config = dict(
    n_layer=8,
    d_model=192,
    n_head=6,
    n_kv_head=6,
    head_dim=32,
    d_mlp=768,
    vocab_size=958,
    activation='tanh_gelu',
    norm='layernorm',
    norm_place='pre',
    norm_eps=1e-05,
    positions='learned',
    qk_norm=False,
    attn_scale=0.177,
    bias='all',
    tie_embeddings=True,
    parallel_block=True,
    init='normal',
    init_std_qkv=0.0217,
    init_std_o=0.00544,
    init_std_up=0.0217,
    init_std_down=0.00544,
    optimizer='muon_variant',
    lr=0.00154,
    lr_mult_o=2.0,
    lr_mult_down=0.7,
    beta1=0.9,
    lr_head=0.00266,
    grad_clip=1.0,
    warmup_steps=200,
    schedule='wsd',
    decay_fraction=1.0,
    decay_shape='cos',
    final_lr_fraction=0.0,
    batch_tokens=[8192, 16384, 24576],
    seq_len=512,
    doc_mask=True,
    train_tokens=106800000,
    steps=6632,
    dataset='wikipedia_en',
)
MLP neurons of a small language model. Each row is named by its layer, matrix (up: input weights) and neuron, and shows model dimensions 96-191. Each number is 500 + 40 x the weight over its row's rms, rounded and kept within 0 to 999. Numbers have three digits each.
After each neuron's rows, "fires on" lists the tokens most often at its 100 highest values on Wikipedia text that the model never trained on. A number after a token or word is its count.

L2.up92:475538452528415524531470509538548492511464543490449593567509507486507503545462503530511464462540566545556486409492492504528475493491438532514512404552494510402610472494491498451482487562485431507559477479478522480513526472494463469420547589504484432556510541514482590442519545521419508500
fires on: "20" 24, " years" 15, " time" 11, "19" 5

L2.up22:489465524563448504521457506522528513471512534536467487533496507470516450487504525462480558558519481457396493535584518460445554474527506460482541516514510541544474490555515506443494468482525523553530486503487510434471518534521487501445486547439590519444543460476496394476511492559614470489
fires on: " de" 17, " col" 15, " comm" 8, " bu" 8, " des" 7, " Bl" 7

L2.up526:541435561440470519484504455505486437460505529521469532522397512586414444585478563427515557511561584577505551508511453568512536491532440450552497516531479536467500494457475462453531545544481513489449446502506497519521528492432559558533479501505459494469451521441476514497518511512446448571
fires on: "," 84, ":" 16

L2.up368:525518499459522528447592468589488478473577480548508512520469450469459523439555557510473519492487548442480460446525459510499499494518448528482518504443557473536484537454511520455454535554582470505535527462513471564585490481584584486466573465477432467458505518497528503504509517543512574445
fires on: " also" 14, "ision" 12, "areer" 12, "pl" 9, "age" 8, " Sc" 8

L2.up518:443458564575467496513503513546552477428523514454530541495450495495537479473474474487525507473596599502467526469475450507530588421519478484470500471509458506483437498493472544538556551503458496543460509501481489529517543498484474493385524508440518417523524566576459482496469521507436517491
fires on: "3" 15, "6" 14, "5" 10, "2" 7, "1" 6, "7" 6

L2.up399:490521459526509472533479496487511417461449561464443610504439502481559431564467508486541501522555525454569515548553479557500483524542544422524429444450520483462505478504447507497502497519512550449506473525535486426522458508499514501497520524507469446545493540493409494551472554541489491503
fires on: " reg" 37, " ret" 29, " v" 9, " qu" 8, " g" 6

L2.up120:474558509505524455531497527459520521465455482533488480493500517520495488496567509496522530469518511549562529469549433484540500481530501451514511512521479504514496444530554475495488486500511486491485494495456547509556413503476432476467542503423522598417501445469489489510455482537486527567
fires on: " p" 97

L2.up206:499445499476529546426486507565442460519482574553498498494462491472470510575491524522551529491444447510436491499503580449486476495434511430468473516565534559533482480522507411542575498449531485493457523504485526452467484487457524533512473496539529493539492468536553491545472583467502411517
fires on: " D" 25, ")" 12, " (" 7, " T" 6

L2.up299:418458460464565556401500510447520431470453480518523512561426466523497529551452542480550537527501485504476472534524530513440452448515488410508512474431532453498491476489483479527459488388460538553497504526450454447537470489474495523529489487466532492533464485470512501535550484494477514464
fires on: " N" 19, " g" 19, "N" 16, " ag" 7

L2.up108:553561452502514481526464482522526450568463460567499509442438542513526504477605556511553471495559427467464489481540467497515520495552525465503469503527521446506485537489529488506463480507486517516443576488504519504563487436516409479522504494500490446510544492504403516503524496508458521551
fires on: " serv" 27, "ol" 13, " bu" 7, " l" 5, "ity" 5, " comp" 5

L2.up254:612523535488493533471545504487470519513517493455422585511460583518493482439539531479573533488538495472483454497521543569510574427541545518451525466473467548496458586540470523444484529518533494452477500462498520509463459472476505485519556458480523462517493487513526497482534469439512482455
fires on: "pl" 24, " Pl" 17, " Sc" 12, "eat" 9, " &" 8, "t" 6

L2.up560:502476461438474486519485481449507529471517439531484490497485488505536502452554508545506503447538498516491565550471543507474458495447493463487559520555481483479471498539514464478401476540467511486494478522500519454509451506522492616528490635518504500524503440534463515404571507541537598459
fires on: " first" 39, " ad" 25, " one" 11, " a" 5, "ath" 4, " all" 4

L2.up134:555514524461491450592471583501514536443492509549456563527478497495477562443519517474518541520557533476489507484423548492536510498572532513481564505510549510445535554512542535522419504528567502497458546473592493519473454518556486502433450553471499489492570530508511566452468479519528472533
fires on: "ade" 26, " was" 10, "°" 9, "air" 7, " per" 7

L2.up510:509510489469442528473473530493532477478490495466563603422474422573570467452417515468492506508516500550483470525515501543471525539493466438522491494529552393458519551484462488539448568548517461523502444529540527492513479470479444573487482527432482485519570487479474479465516493523476509497
fires on: "ian" 81, " reg" 12, "man" 4

L2.up337:446525466497492544473487514539550492521536506447462530500451510605487454534448485458463462538499506576398491559499542495446514538399569504499501528490506491562436510571447428520506473492488487501435484452418541458435525466505473455517555483494531482478573468506505515478493551448459502583
fires on: "um" 36, "oup" 27, "ist" 10, ":" 6, " de" 5, " has" 4

L2.up522:554416543457516421456507494496543514483536517545466414565510488517547478536514555554493459518565504493502492531522499500514499456551496468555535537480461434487491538474561512509520450477510560468421534515481586479510535535553503503463466554536439514468514520486459527516512499492498447539
fires on: " sp" 44, " V" 24, " Sp" 23, " Sh" 5

L2.up333:551456502545537459522506455592462452448457514452549480496510466471592507510512512461463477551503478506462481523482462480468506517508506514484477550515485449524521574440552537480530468488518556492488476459465539466443479522466485484488561572563555519558510537531497524510467525569457470492
fires on: " work" 36, " w" 17, " kn" 15, " Pro" 5, " includ" 4, " sh" 4

L2.up41:503513495484480448482574437465518513492547504524482516457535564498525499492513483456531538511530517513454566530438566471476539498447516483491549458459453506489536516417493526407454545500481432507439543562557479475463515545536535466523502519517496484481461472456455550436437508470520521480
fires on: "==" 20, "igh" 17, "20" 15, "mer" 5, "inal" 4, "our" 4

L2.up114:509453462481525422492567431510553534520559448505524540450419483528496522457549484505504460439493534513498520564574490559511534542529480458547476447487438501572484582494491515434522523500550594556439540519483480505450486553498557496591531558541572510451508499434514461523541490533487543456
fires on: " ch" 28, " al" 14, "ec" 8, " l" 7, " r" 5

L2.up32:499500480461555545501522475435450506520473563504508509453505464502447473527573553510473480405563523555430506495461435370512445440524528515470477445462538513430529524447504497467522575486538437554467582514497508558501472507545595491587563460633468511539466513479499508546491503523493483505
fires on: " st" 23, "ive" 16, "igh" 11, " |" 11, " " 10, "ome" 6

L2.up158:516452508435548481487585560506488508513524416546454490500492514475530583459412554507566449471471455569455479503524504432493537540426488602530536524527487500568440504506440512467478465463486520514431526559553503433587479538493492480484552533561562462470497488571582435453469482499452530507
fires on: " g" 23, "eat" 10, " G" 9, " =\n\n" 8, "(" 7, " =" 6

L2.up377:469529474483466522488534413505445509537454569489474545508478608548485514469569480536499557508450486513492541484498526467451452442460503541504525523547511451502490500482547468489499489490555479545489571449504624580419382477480487488529447484508536428501501481471538456478425455475565511518
fires on: "ree" 23, "uc" 22, "ost" 16, "uch" 10, " two" 10, "ome" 9

L2.up704:502555447511489518467546478513477459481464495462479530516504458467525407521516430518488471448537496508538517495457470564528481492557550478467460422491508436450434476500485435532454478521525459543532554492453472474529510545502484495511475453511453484426628491485474457465560496427516463451
fires on: "on" 39, "ant" 13, "an" 13, " con" 9, "al" 7, "act" 6

L2.up748:529527529477491497543541566515488440483489440474455473517486556469528502478500448463455515536508529477451518476455483558486452437497514542557547529419442584479483555521481541504495507460477463442455519524422552578517508581562484510475539549412520499522485472469468405525539456525524451412
fires on: "oot" 36, "S" 28, "et" 16, "inn" 10, "T" 5

L2.up47:493452543443552494493535470517571501525413492442473522501516540530399431519563517505539499499562507472474510524542409491544574479417440473426490467510555531418445492501481496522514520568530468466481509535538507502542542425532542532474546577565474509495500421525495496510479497476446494442
fires on: "ac" 88, "igh" 12

L2.up328:467541522511542499480472473481532464497505475511484447457504554505532520488543444559483486452502470523476564511548564457598496563522571528545531489456512507512531504480457485484512485599533429537513511534491510413454522573520510560505472527446471528566533506568446454473511441485494446494
fires on: " c" 100

L2.up637:556520543452423452546462476482471448483501467580537483553467555533478488472505445508485575474490483570484455629503489509579549426511422540504512466542504541485501440529445473509492544474543494552453497515508517468520422514497496518456428443488462448495553476512513448485520527526551392521
fires on: "ary" 33, "ely" 22, "ay" 8, "ly" 8, " le" 6, " l" 4

L2.up577:559448586521530522496438485539585466443540541435502507506449513492487496479478509498515464489534528517563510533451554564441484520478533497507573504491542504562450494466464448517456530470488528494548446443560468509444518504534485461473508554495561506502426555483498504471458494547501501482
fires on: " a" 59, " ad" 24, " com" 7, " its" 6

L2.up344:539450490473426497557493493578497499522549451462486543499429531486540529472500479501441407531522512468489510554519473484448506522457509474475509509428514521654547540433447498450518544513488463500461479474537484546465457481507474538514488530502536507460516546459508484463513428570513390505
fires on: " w" 30, " has" 28, " o" 13, " j" 12, " f" 8, " h" 4

L2.up448:545427531494445468519478519544447516513531602463496486474511513510566500536511488553536554455517471526506539466476475488514470489585484499537477482531506514438552490501552534472499490477550469521459485541592473479383463508409522508505459568550462503460530460481495506530490512505438496526
fires on: " United" 34, " N" 11, " F" 10, "N" 9, " " 5

L2.up514:486512478544505514535479445537573495544501484509478567527509492542582515455401505488492516470492569457556551493560503437547531543458490468463512529453466529525512490510464484476557497522502531550550589587500556494538503506513483435470525568489478516513500482586493491443515507441441489484
fires on: "t" 28, "ang" 25, " and" 11, "erson" 7, "ction" 5, "ren" 4

L2.up253:452520434541564431492415493495502500476497479467447556510531495446512508421454483493468535546519490461505482495508443446499575430477524446505488549456505520504505438449566472501544558482465511593537524444484538441546467506433529463461509530564527524449543396525526443534502434476436527480
fires on: "ang" 88, " Count" 5, "olog" 5

L2.up710:504436463465513512477452466494481509475551533501524555516449523535492444370518500471549490561502520515493576509463460513510532483413548504466448473613557465518512448520518518501408530439546545527422484540502547493483499535481517508510487514524492474518558578539509534486542449523543484527
fires on: " pr" 21, " by" 20, " Pr" 13, " P" 13, " pro" 8

L2.up285:457539493405479452544563552504566518529473518400459506530427505539519462417511500481526447501514508502590525436487561511457507475525614434461509445513458583543514562562477480438538478511446506490462512472564519520508457517497514448556534508559506446523516478453514548490497564486502475487
fires on: "°" 30, "′" 26, " (" 17, " by" 7, "(" 6, " \"" 4

L2.up26:452440414590505470492503555469511512543560424514450530550488539490558496498542528508437451490552560462551506549542476507522487538437481453526503481488417422477497531520441569389468495530467518450517486594484506434502461544538517514497553486468560524501497491497487475493544530501546518474
fires on: " at" 35, "ou" 13, "he" 8, "é" 6, " the" 6, "out" 5

L2.up237:443467502514426495467496505541462491501548541518411529472555537446536473519484476492468494457523560563554536510519516531400571446466504478486589480508537417510496494463435495485475526516487470507495473518475510450459541528537493498481558491535585572521473478495510456512533477542579497536
fires on: "is" 19, "'s" 18, " im" 16, " the" 13, " for" 6, "ith" 6

L2.up603:454436538557521557419414516541500441572508473498546472534529494506475469549463414578510482440486471515482524499522452508495500552515578447582492531442472504473476526407561543566495524511467470499499455535492509502540495444552556470529603475517483486467580491527482490501494449423450556499
fires on: " over" 46, "." 12, "e" 6, " out" 6, "W" 5

L2.up451:539453439469437477453551529479513473482486560537502524486507441491549572484452514477495440507483480510517545505474492507489548509510534478498583612548468589524483563456451467519516507444459484528539494518466490509448555450479620543456501570458571495434543467535487458528469529522566530521
fires on: " one" 48, " first" 20, "ond" 8, " Bl" 6, "ome" 6

L2.up579:451509429490539435514494461508541469526456489632465389484495502511486485454520469518521510486502564533525480535474518513459503433463506470480493490535456496503388453450521447574478493529532495509475576524516507495512541509455454492490507512513463505479528496463490459611607438476491505514
fires on: "orn" 45, "oth" 12, ")\n\n" 7, "===" 7, "ord" 6

L2.up738:488525488512525525478536464518518460460514507472424498504474492474535501513478512524563460448514465513524467505556507445505476525489436507480533497493491527570533539538485544522450519427521498537512493557474451536555519498474562551546560526448445493489508535585430474499431501466540504387
fires on: " pl" 61, "pl" 20, " Pl" 19

L2.up356:501486440473448524525472478513535497544457503460513515555515515583543451493507509508451498495475521477538564501465488463525494452520557455493466452554497527452530553441521509550568486485489483464508526474514535519519534479467533495514541398502450555537547448514450482495460440425495477515
fires on: "ant" 93

L2.up640:459442606494514477486534496445511443587533456429541499525408514550543453450530553560451526507523495433534452473560527466447524455523555544503479491482468504449518534557585535507547490502463492476486549542503417482452440534489542575558451542465513447446511540560461463523483487554479455460
fires on: "-" 11, " was" 11, " out" 9, " had" 7, " is" 7, "ade" 5

L2.up447:469518438487477491471543521512468492514501484480544523502491500492489461486435488494470484492468493462505444521537479453544500548479532570558449491538414398517513506443501494471565517482435507600516526546470541492499447511526587509509491453521453566564549487452471471517505503474476538443
fires on: " of" 50, "=" 9, "old" 6, "irst" 5, "ost" 4, "|" 4

L2.up641:453526515466417554377506463474501523536519443582448514497501479556457461468493544515514475534527543488489554500507544483469414513500469472558581537445430566484501449455504480526431459458483544474447494416450506422518521497505484464557448516474468490476452548479506492519496462516500437477
fires on: " pl" 25, " v" 18, "ite" 15, "ity" 10

L2.up397:457492503504444480513455529607575542489529540452449499523478544451546471548470515416507505470612566543481476531520488550524550497414531538470488486502542498464578498500453478479471546477453516510430497447534516535456594434540507534482461543458557458417486540534458447481559496505548468480
fires on: " and" 65, "," 10, " b" 6

L2.up78:448491536470409482518517503551550501488575523515558515515513467534525419546543508512515477454551471535560484504533481512443437524586412514440508504521479511505400466490576522589493424523503535513514569515596482456479434497476484534439522600540551510527483477465522561538556523501434493417
fires on: " a" 62, " one" 24, "ne" 7, " =\n\n" 5

L2.up113:479501481453547540511470529460551466516449514496452497510493481491525540498438483503443517529545551498444495501539515526568521552468562509416480496485550592491544545524503552540509434495499498520496569545516479484463507484484540492481486513450555484475439513456495514539480516541495573481
fires on: "ou" 53, " b" 29, "igh" 18

L2.up590:465555551494474490556476567421505465515492507432518450462451488457501555506488496472563499523462516512533433541468545498552583391501523554460563510501556520530470519494568489506477478539502459491466513466594523539450605548554466437503481473491460408454503577476525461489425489550478475511
fires on: " E" 86, "_" 13

L2.up519:489487522537489421469420504495485473422495485491500532422480493496504507564484496547529470471524539540470543490517534554514511563536540530517593528508576477486447480465529422470509569516531526472459462410453478524597466487519522539496523527582465429527537514447573408474466457488456512493
fires on: ")" 38, " (" 30, "." 13, "W" 4

L2.up190:525383498494509507530449521511531535489527542492496478489511513472531478517541503480475544429501545452434484507503509473481554517513491484460579479500547486520474437507539475554478510501574540371504524543523482493478554524502455428445578523372520546524549461481507470400512533464463565495
fires on: " col" 17, " years" 17, " off" 16, "mer" 15, " United" 14, " Col" 10

L2.up141:526523467489480525497519558437548515464517469507510535524534440516518589512485630467492442429474532510508518418452516516491473469469456488468545528519471541504533473512485524450559473527514511504458612515478529503565504491476518506495521561469485460468543428494429498467541518461475454526
fires on: " first" 68, " one" 22

L2.up25:511516540466472515543408538509521492522523551456487552518471473495485565560481441497477481548545485506470512490576474511439546524424591508461547486537557503481499536494538505548538535534460403563447487565483495412452455544467509478501523506499476468496500472472502588531486509484498512496
fires on: " |" 79, ":" 11, "N" 5

L2.up284:547499540525554521529450421488461538470482480445466551474470508471505511553502460555489508489566477495461421534580486511456524515517561521436531455480541523493527534370497471430519482539490496495515564512480485349478522505453474429449511503489533527438529508520508514543500478584554438524
fires on: "-" 28, " im" 22, " st" 18, "m" 17, " =\n\n" 7, ":" 6

L2.up470:455550506551480472504488562435547463466522536485567499458477526495498499492539508455499472463571545520530508494505471538479509503473504530485484530496428585490555514501479453540482538474520440456418623504535445508513519527415502498457467505503467457467489461483452512516490499505534402525
fires on: " |" 24, "4" 14, "S" 11, "5" 7, "3" 7, " S" 6

L2.up287:453441516504458511490510519523518503445476598561516501462417560470493449509422464491509488529575530491476519524489412540507534467499550463469485521568431496506516432449465516487489432613499499535522456528447525456461550555542608518498441545442510495514556572542528479572421467511506501523
fires on: "ter" 26, "t" 13, "d" 7, "e" 7, "th" 6, "her" 5

L2.up392:553440549466546508450535546443514507511499604508457500555505535532473535518524535530539542428439449456439522487437465427514540407567482535554603460553510496538530495467548526571437507498555526504484494412532527546427490480581547489411502491485487471465571476466555513444514479467484526526
fires on: " col" 20, "oc" 17, " M" 15, " E" 10, " Col" 9, " Sc" 5

L2.up716:458549455446516490480526536504516495485503505566504547434465467506469451503528510486535474557462459495525498493523475467461523505540488480547492464514492457476539453488521466476532570401548535518485489506503546456450462510561523522504485467443498509534464490491565410496517429452374498418
fires on: " g" 97

L2.up150:546482531530581515570462520465504514486561458531443486585454482522471475509468478518534512492520493505528564517589391515440536503503475506525540478455570457473483535449569524490540505513533565475518452415447528487549476473522496527429528503508520491449524490499482553464496483517510461507
fires on: " her" 30, " cl" 25, " j" 11, " his" 5, " y" 5, " H" 5

L2.up674:606474474514526498534459531517505503534510536503439580563419547498472465543494443517557487466511526494511545503447457491526570436549529481531479425479456446517498502446446544473454483446409488516494523527473496481514430441553530515579536476438503494483604543500440501510493550589384478483
fires on: "anc" 28, "areer" 19, "ubl" 11, "ers" 8, "ons" 5, " L" 5

L2.up747:494516376507463535529566453536484486525515556485495524452507556537527472571489551552576551488482492536513497449498467519570490487479519462427523487534515402464546400482503502490471500521545493508490505490436556506503460549487533521533519525557471536492561508495547515455458499487549421473
fires on: " re" 81, "ost" 6

L2.up648:502554418595481507450455508560521499544547463453473553486536567457539574521435538448493408455494537514533464457479565528519500510533458508511534569511460522494453487472434428475598495463473524552533456498481561506473557526492488514471566570509566475481439486471491453504480528536472442478
fires on: " this" 37, " its" 21, "I" 11, " one" 5, " that" 5, " (" 5

L2.up246:411444497574459556539584485500521441502517477432477446559567455432485472488531426526449483430477484469486497464516489490549491584562463506478483455517481469543508499531470483494497443541502530495552552558506448471492534481491533547466506516459484508563496446479503512503510521447500495483
fires on: " St" 22, " col" 21, " Is" 13, "est" 8, " Col" 6

L2.up30:514359513518452405493510443451500504475575505502528460508480475479511537520508465494439488507534472507538524504524538531504521466536505418520508565513533448517465583466517487465451475503451521451522513527477464563548571502516513478554450514579511483520430543516582487516495451545459559477
fires on: " V" 52, " =\n\n" 33, " H" 8

L2.up274:493486540426472442458500533510486495506495558510526604510471514574531577415531435418505497488447520474525489521589552440493525543543480519508548465487511473490539527529493495495474533555554532569481448464496544524409446534538470518469578492497462463524494551447568440513503511501494530499
fires on: "ian" 17, " and" 17, " ag" 16, " qu" 11, "up" 7, "hen" 6

L2.up151:478435502540500485515481502437507392430516467528446542550457549609544480423508529507482509557491541513504437496534515479504449446432501524517519548554497406530422467453511473530480489528517477468448479460531514545455393464432527552459480530494421519456578512490484459459539477489507445449
fires on: " had" 57, " has" 42

L2.up515:528567498520461505543414504551528474535458460536530526557478449538529521539453490516486524440523468501494495514550475531507537571529500449564544500437488547496572518409528409455463455537476471511518482573455507491502473455529474453490595465439479550476598493438454548493514496526517540492
fires on: " rec" 44, " also" 16, " and" 8, " kn" 5, " w" 4, " /" 4

L2.up558:486551480438493518453495506482488533443524569517520569518494558525590523525537563482548515494549466593466513534543449518469483471518533471448520558529559486531511449473494482467496540478515530485445519440481528542494481444461511495438473548526491480500457488574495420497460505537534514606
fires on: " p" 30, " l" 29, " first" 16, " o" 6, " e" 6, " le" 5

L2.up755:462544561500460544516533484433562517510552497500420517517501581497550479516532534433500469542514537514482524485534508530511476487487553552494505501464472442488462520480517507481412444551452510478477493477476547523421493602479534506517442454492426470563483616521451411410462452540505487491
fires on: " " 48, " C" 38, " c" 12

L2.up265:478481506514431560533467509454564442483489476540444505498512524491481459555475453578537407553489531599469482450536452595486505488493536502509500495483522522489496502475495529513533528567491494546525482529519513483518556511513573522422534479445583544520453508475505462487441480477519510553
fires on: "our" 21, "igh" 16, "ight" 15, "wo" 6, "ell" 6

L2.up476:511514465444390448421496574541447526448510457497514499476474489551453547472524479528514483460421519470484513532554487433536520500544525470481500525483512466522477498472514527466449555565541543537521463554460558513524515489552474513455500540435566532464531498378462479481510483531516411480
fires on: "ian" 68, " American" 16, " Fran" 5

L2.up750:509471558495449504544586543478462507484556545440491535469451404494537495443507500572543435455540442517478561496508512485453594501501473489478490484434528513550514461445433473421508486511517528517450513479544501474468530459524500453436581507571517454537461528493486511512423534525525468470
fires on: " k" 23, " E" 19, " I" 18, " n" 9, " r" 4, "z" 4

L2.up615:524452470478527508442538534535493503520466458506529471553508499543506565517570494493478506452523508439490558585511544494511581551437483534570507475431455464468474580488536486500496545504520481479540533500522536481499502503424469497522549509478497507420442498497436517494449553504437546463
fires on: "ic" 42, "ric" 37, "ec" 10, "ac" 6

L2.up678:509462552531514515482490517507527425525533417500522520526482481454537553562444514508497470481495428448510557489531451456500504497529458473520520557466523502543416485465521493487524487592524584525501459498404547493599471479596474500456541538473519558502458529497471489547509404537501457504
fires on: " H" 50, "H" 48

L2.up244:493519535463489531492476547439478451492493526523538500466522518457477489465478442529505495511503529529515551474432473506491428451428544482530537528537531459502519442487481514499519497536437497560578507501549451418450532555498521487478444508448537536590452490604500462516440504549399489525
fires on: "th" 36, "ter" 15, ".\n\n" 14, "ch" 10, "ish" 4

L2.up763:545542446448496453500507554492470464510511484446491484475443397459527462507501484451538537505512532523565565490495474518457523496465449526455446480426558520498478423507472455565432529550467502582542499494439487477489547509514441487436519560480472454555538541465543454503442471419500528485
fires on: ":" 79, " reg" 21

L2.up697:461455489482483437464523537581469517536567497511477499509410516552491479514516464496515434569578477537497531562519513556442623449565528394473469488517441503484512555495488433443540485459492517452504515474519508485475487491478524498570565574536531475525500503430522505525466465496520453512
fires on: " k" 20, " a" 9, " n" 8, " se" 5, " sub" 5, " de" 5

L2.up106:537581417499515521556472493533482490570484454492459560532405446552473478498476522532536507417482493499510539429541478534516546530437466477476514468479545504454527503476460481414509520553461475549528468416486464485533520497488510535581485534492485496420560517443504467522516484433486454515
fires on: ":" 54, "\n\n" 9, "ment" 7, "rict" 4, "ity" 4

L2.up539:517480527527427476553474475482566533507448465469434534453532532486517512518533452535459511470571539528513434568515553488438590489539551502438554558542471523510523573510432535541539525516494544485446464526498496478484360535534524476478512535493610455527503470516481457469506481534469554457
fires on: " L" 32, "el" 12, " rele" 7, "e" 7, "ang" 6

L2.up743:481480525468542422499433468478504494581464505498507462512568449455433601486515572520527479512429522416500538489544535474490482482554466486465548486491516524546518455460546439475518550426577533569474507500550488525505511442495567488576503543532465519456451460449531456597447471520547514504
fires on: " (" 24, "/" 14, "ath" 10, " h" 9, "=" 6

L2.up68:464490493442548507528464556473514524527447523553488479525526550561498515433511478472471524538583493450508553449473458465495496510470460475533503498474495540446533508513524502469512467508556488479465515511524523576426539466527552465485486522520529501536511479522383460476509409547457492447
fires on: "′" 30, "oth" 18, " h" 11, " ar" 6, "ep" 6, " H" 5

L2.up262:505474550414449506542516524470570422434545505457555497528498551447493576460496525486523502482527481501438498487538466499482545454469490570494551604497514517495446475454531513521500488540482565468496484493483465497503467413485525516464483470533458494494548495493560547550502524521500575521
fires on: "areer" 27, "N" 22, "S" 13, "C" 7, "L" 7

L2.up230:396520484519496466572512550506544474572474481491512526497554540506494497471469513442456479427489612478469501476505554506514479531481577510501509520464454439495452485489445492535524487601493522516502496592484500472555484575524497476485533510520583453541471482480480417489508412486462436538
fires on: " the" 45, ":" 36, "hen" 4

L2.up31:476554467434501531501526481497476422536467516584467468527535528468458555488479518548487528512564445491508482483532446509468499485458453506474482583544457467491513484529530461573479498450467491530512558475506543488538469519484524510444496484468490478548495461535546469514520566542491558509
fires on: "ank" 32, "urn" 20, "own" 13, "our" 5, "ot" 4

L2.up340:498491485547478484434508467535522537502495410529569510502399498581521495459463546461582566505537523476530489515554485494459541545502539541543506488456465436490452551532461500436493532529523537451474582425451533482470458480507558513493542469531539521479562563459513573446444511474464493535
fires on: "al" 40, "g" 17, "v" 14, "um" 13, ":" 4

L2.up555:470496525507389520591537499498469442483482492483457473511451557458534453494469472490423534576509548424498474556534461462474583508575476484530474533520393502483477484495482497489485495558451472494434460541494560441531514553564486519460531573446488503468545507409506447482560552480559510459
fires on: " after" 29, " during" 11, "on" 10, " under" 7, " For" 6, "rit" 6

L2.up321:460522472490458511508497496493507553469583500544444510591501530564454516508494481482453530469541510442482472523593535447535446462496461548507512542594533462459486461475470491447518514470506486544461438432462538501513490519442476499449581472522450560478585490528517524485481475552455447442
fires on: " j" 61, "j" 36

L2.up104:498453528492579609396434495443473483488469470423476560518478516541536506434493542516535504459502482558503473545500495515528488490576493492504566498466542514588501485541566474470513512476488449544535538472527518546474451509477476486459515532523457489465536575489452502471485478501473541514
fires on: "en" 100

L2.up295:499509471612450592460489470511422457514488520517477557525471522520498501460444520463498446486557458512544475479508509535503505539497475493519516531421516479518497550541500535519465435579467474519569513447540497506587539497509578500561540445536521467562505510418512489477569492464423464436
fires on: "ra" 98

L2.up646:549504454483576491469507480423503435526496460461478501566520565507532463519455497517524478482510535431475602475487422499472418435519419468520494451459520429552492451511482451513456509526493425514556479498490499474429475486507405501474540527551451493545523520527610498543501468547405560521
fires on: "a" 74, " reg" 12, " sec" 6

L2.up421:465518507487527505531546545594434428496533452496525494516501503501544558508517468575524436473593528449466514466451564515525528517445480441488464536451537511589449513494539505513547457486464497499437559536436511435506535554502442484457475499444458538496477483559589393497511490452546481482
fires on: "an" 56, " o" 44

L2.up137:518464455501584501515513492553518451530473486479536485481493458490515436440471499545535492532525524486455534416468451463529442501495509526440523476580537464514509526475517543566484491569432499486493463483413463519504498443499563558458493531488533468562470554508518503452538469556564530466
fires on: "chool" 26, " University" 22, " a" 16, " pr" 12, " work" 9, " Pr" 7

L2.up537:447517592431462483454554487494522485518505558522451473584389526499539470485562418535449478491456465466486456518505498551394489407525514531470534559491527508557490484522500483482479466571465501483537505495559468452467494474624536493533531543528485535462558501540517469497556532497533506467
fires on: "gan" 37, "ublic" 15, "em" 10, " comm" 10, " cons" 7, "|---" 6

L2.up546:513469476500416526468454492438412508552536505491531465540555537444533532447486481473500489511505454510481457513533586474550531502472565464532569583456423535463520595520539507538530478488522551517546529585473515517428456527505494442511510590487547457481485506493546466489557534496463512544
fires on: " It" 64, " re" 10, " Re" 8, "re" 7, " it" 5

L2.up761:444433529450503490449532462509535517495492512555537490492490525466511481457495568468581513521578517456542542518512483496504535512521510462515521529433480452533508467477497529424462473464486502566509584530489467417525494537457534490490411429440530501485492533462474456444523440517485525377
fires on: " |" 39, ";" 31, "==" 9

L2.up508:457481487523581473446491514518462469546511525446518426487581466558512474493474558561538488499485505454539460484582500501496449559465506618489536505603464483543477504498485489471500494552490505445480505504477495489448518507492489511524385560512451507483472480405575421517441476473510577526
fires on: "=" 19, "ter" 17, "rom" 15, " (" 14, " per" 5, " and" 5

L2.up733:476557445560493521529464496588540454539509473498509486534482530500495503653497524470492520507555515543526430519481506514493440523483506528485538431497529466509513577418517513501491467517457435504439560471475504504472500471502497523502561505547497525486492553486466480445516454500445425504
fires on: "20" 35, ";" 30, "==" 6, " E" 6, " o" 5, "19" 5

L2.up455:478519530512566501485460536514499511541554503503490494459409540508469461535537443497492501504509482513575535484473496432479446497557531443453459508494460571498447510547514455506524459383419462512506564461495513531516495551449502482553542573537452475485553533475479465556429499538454461433
fires on: " K" 51, " k" 20, "K" 19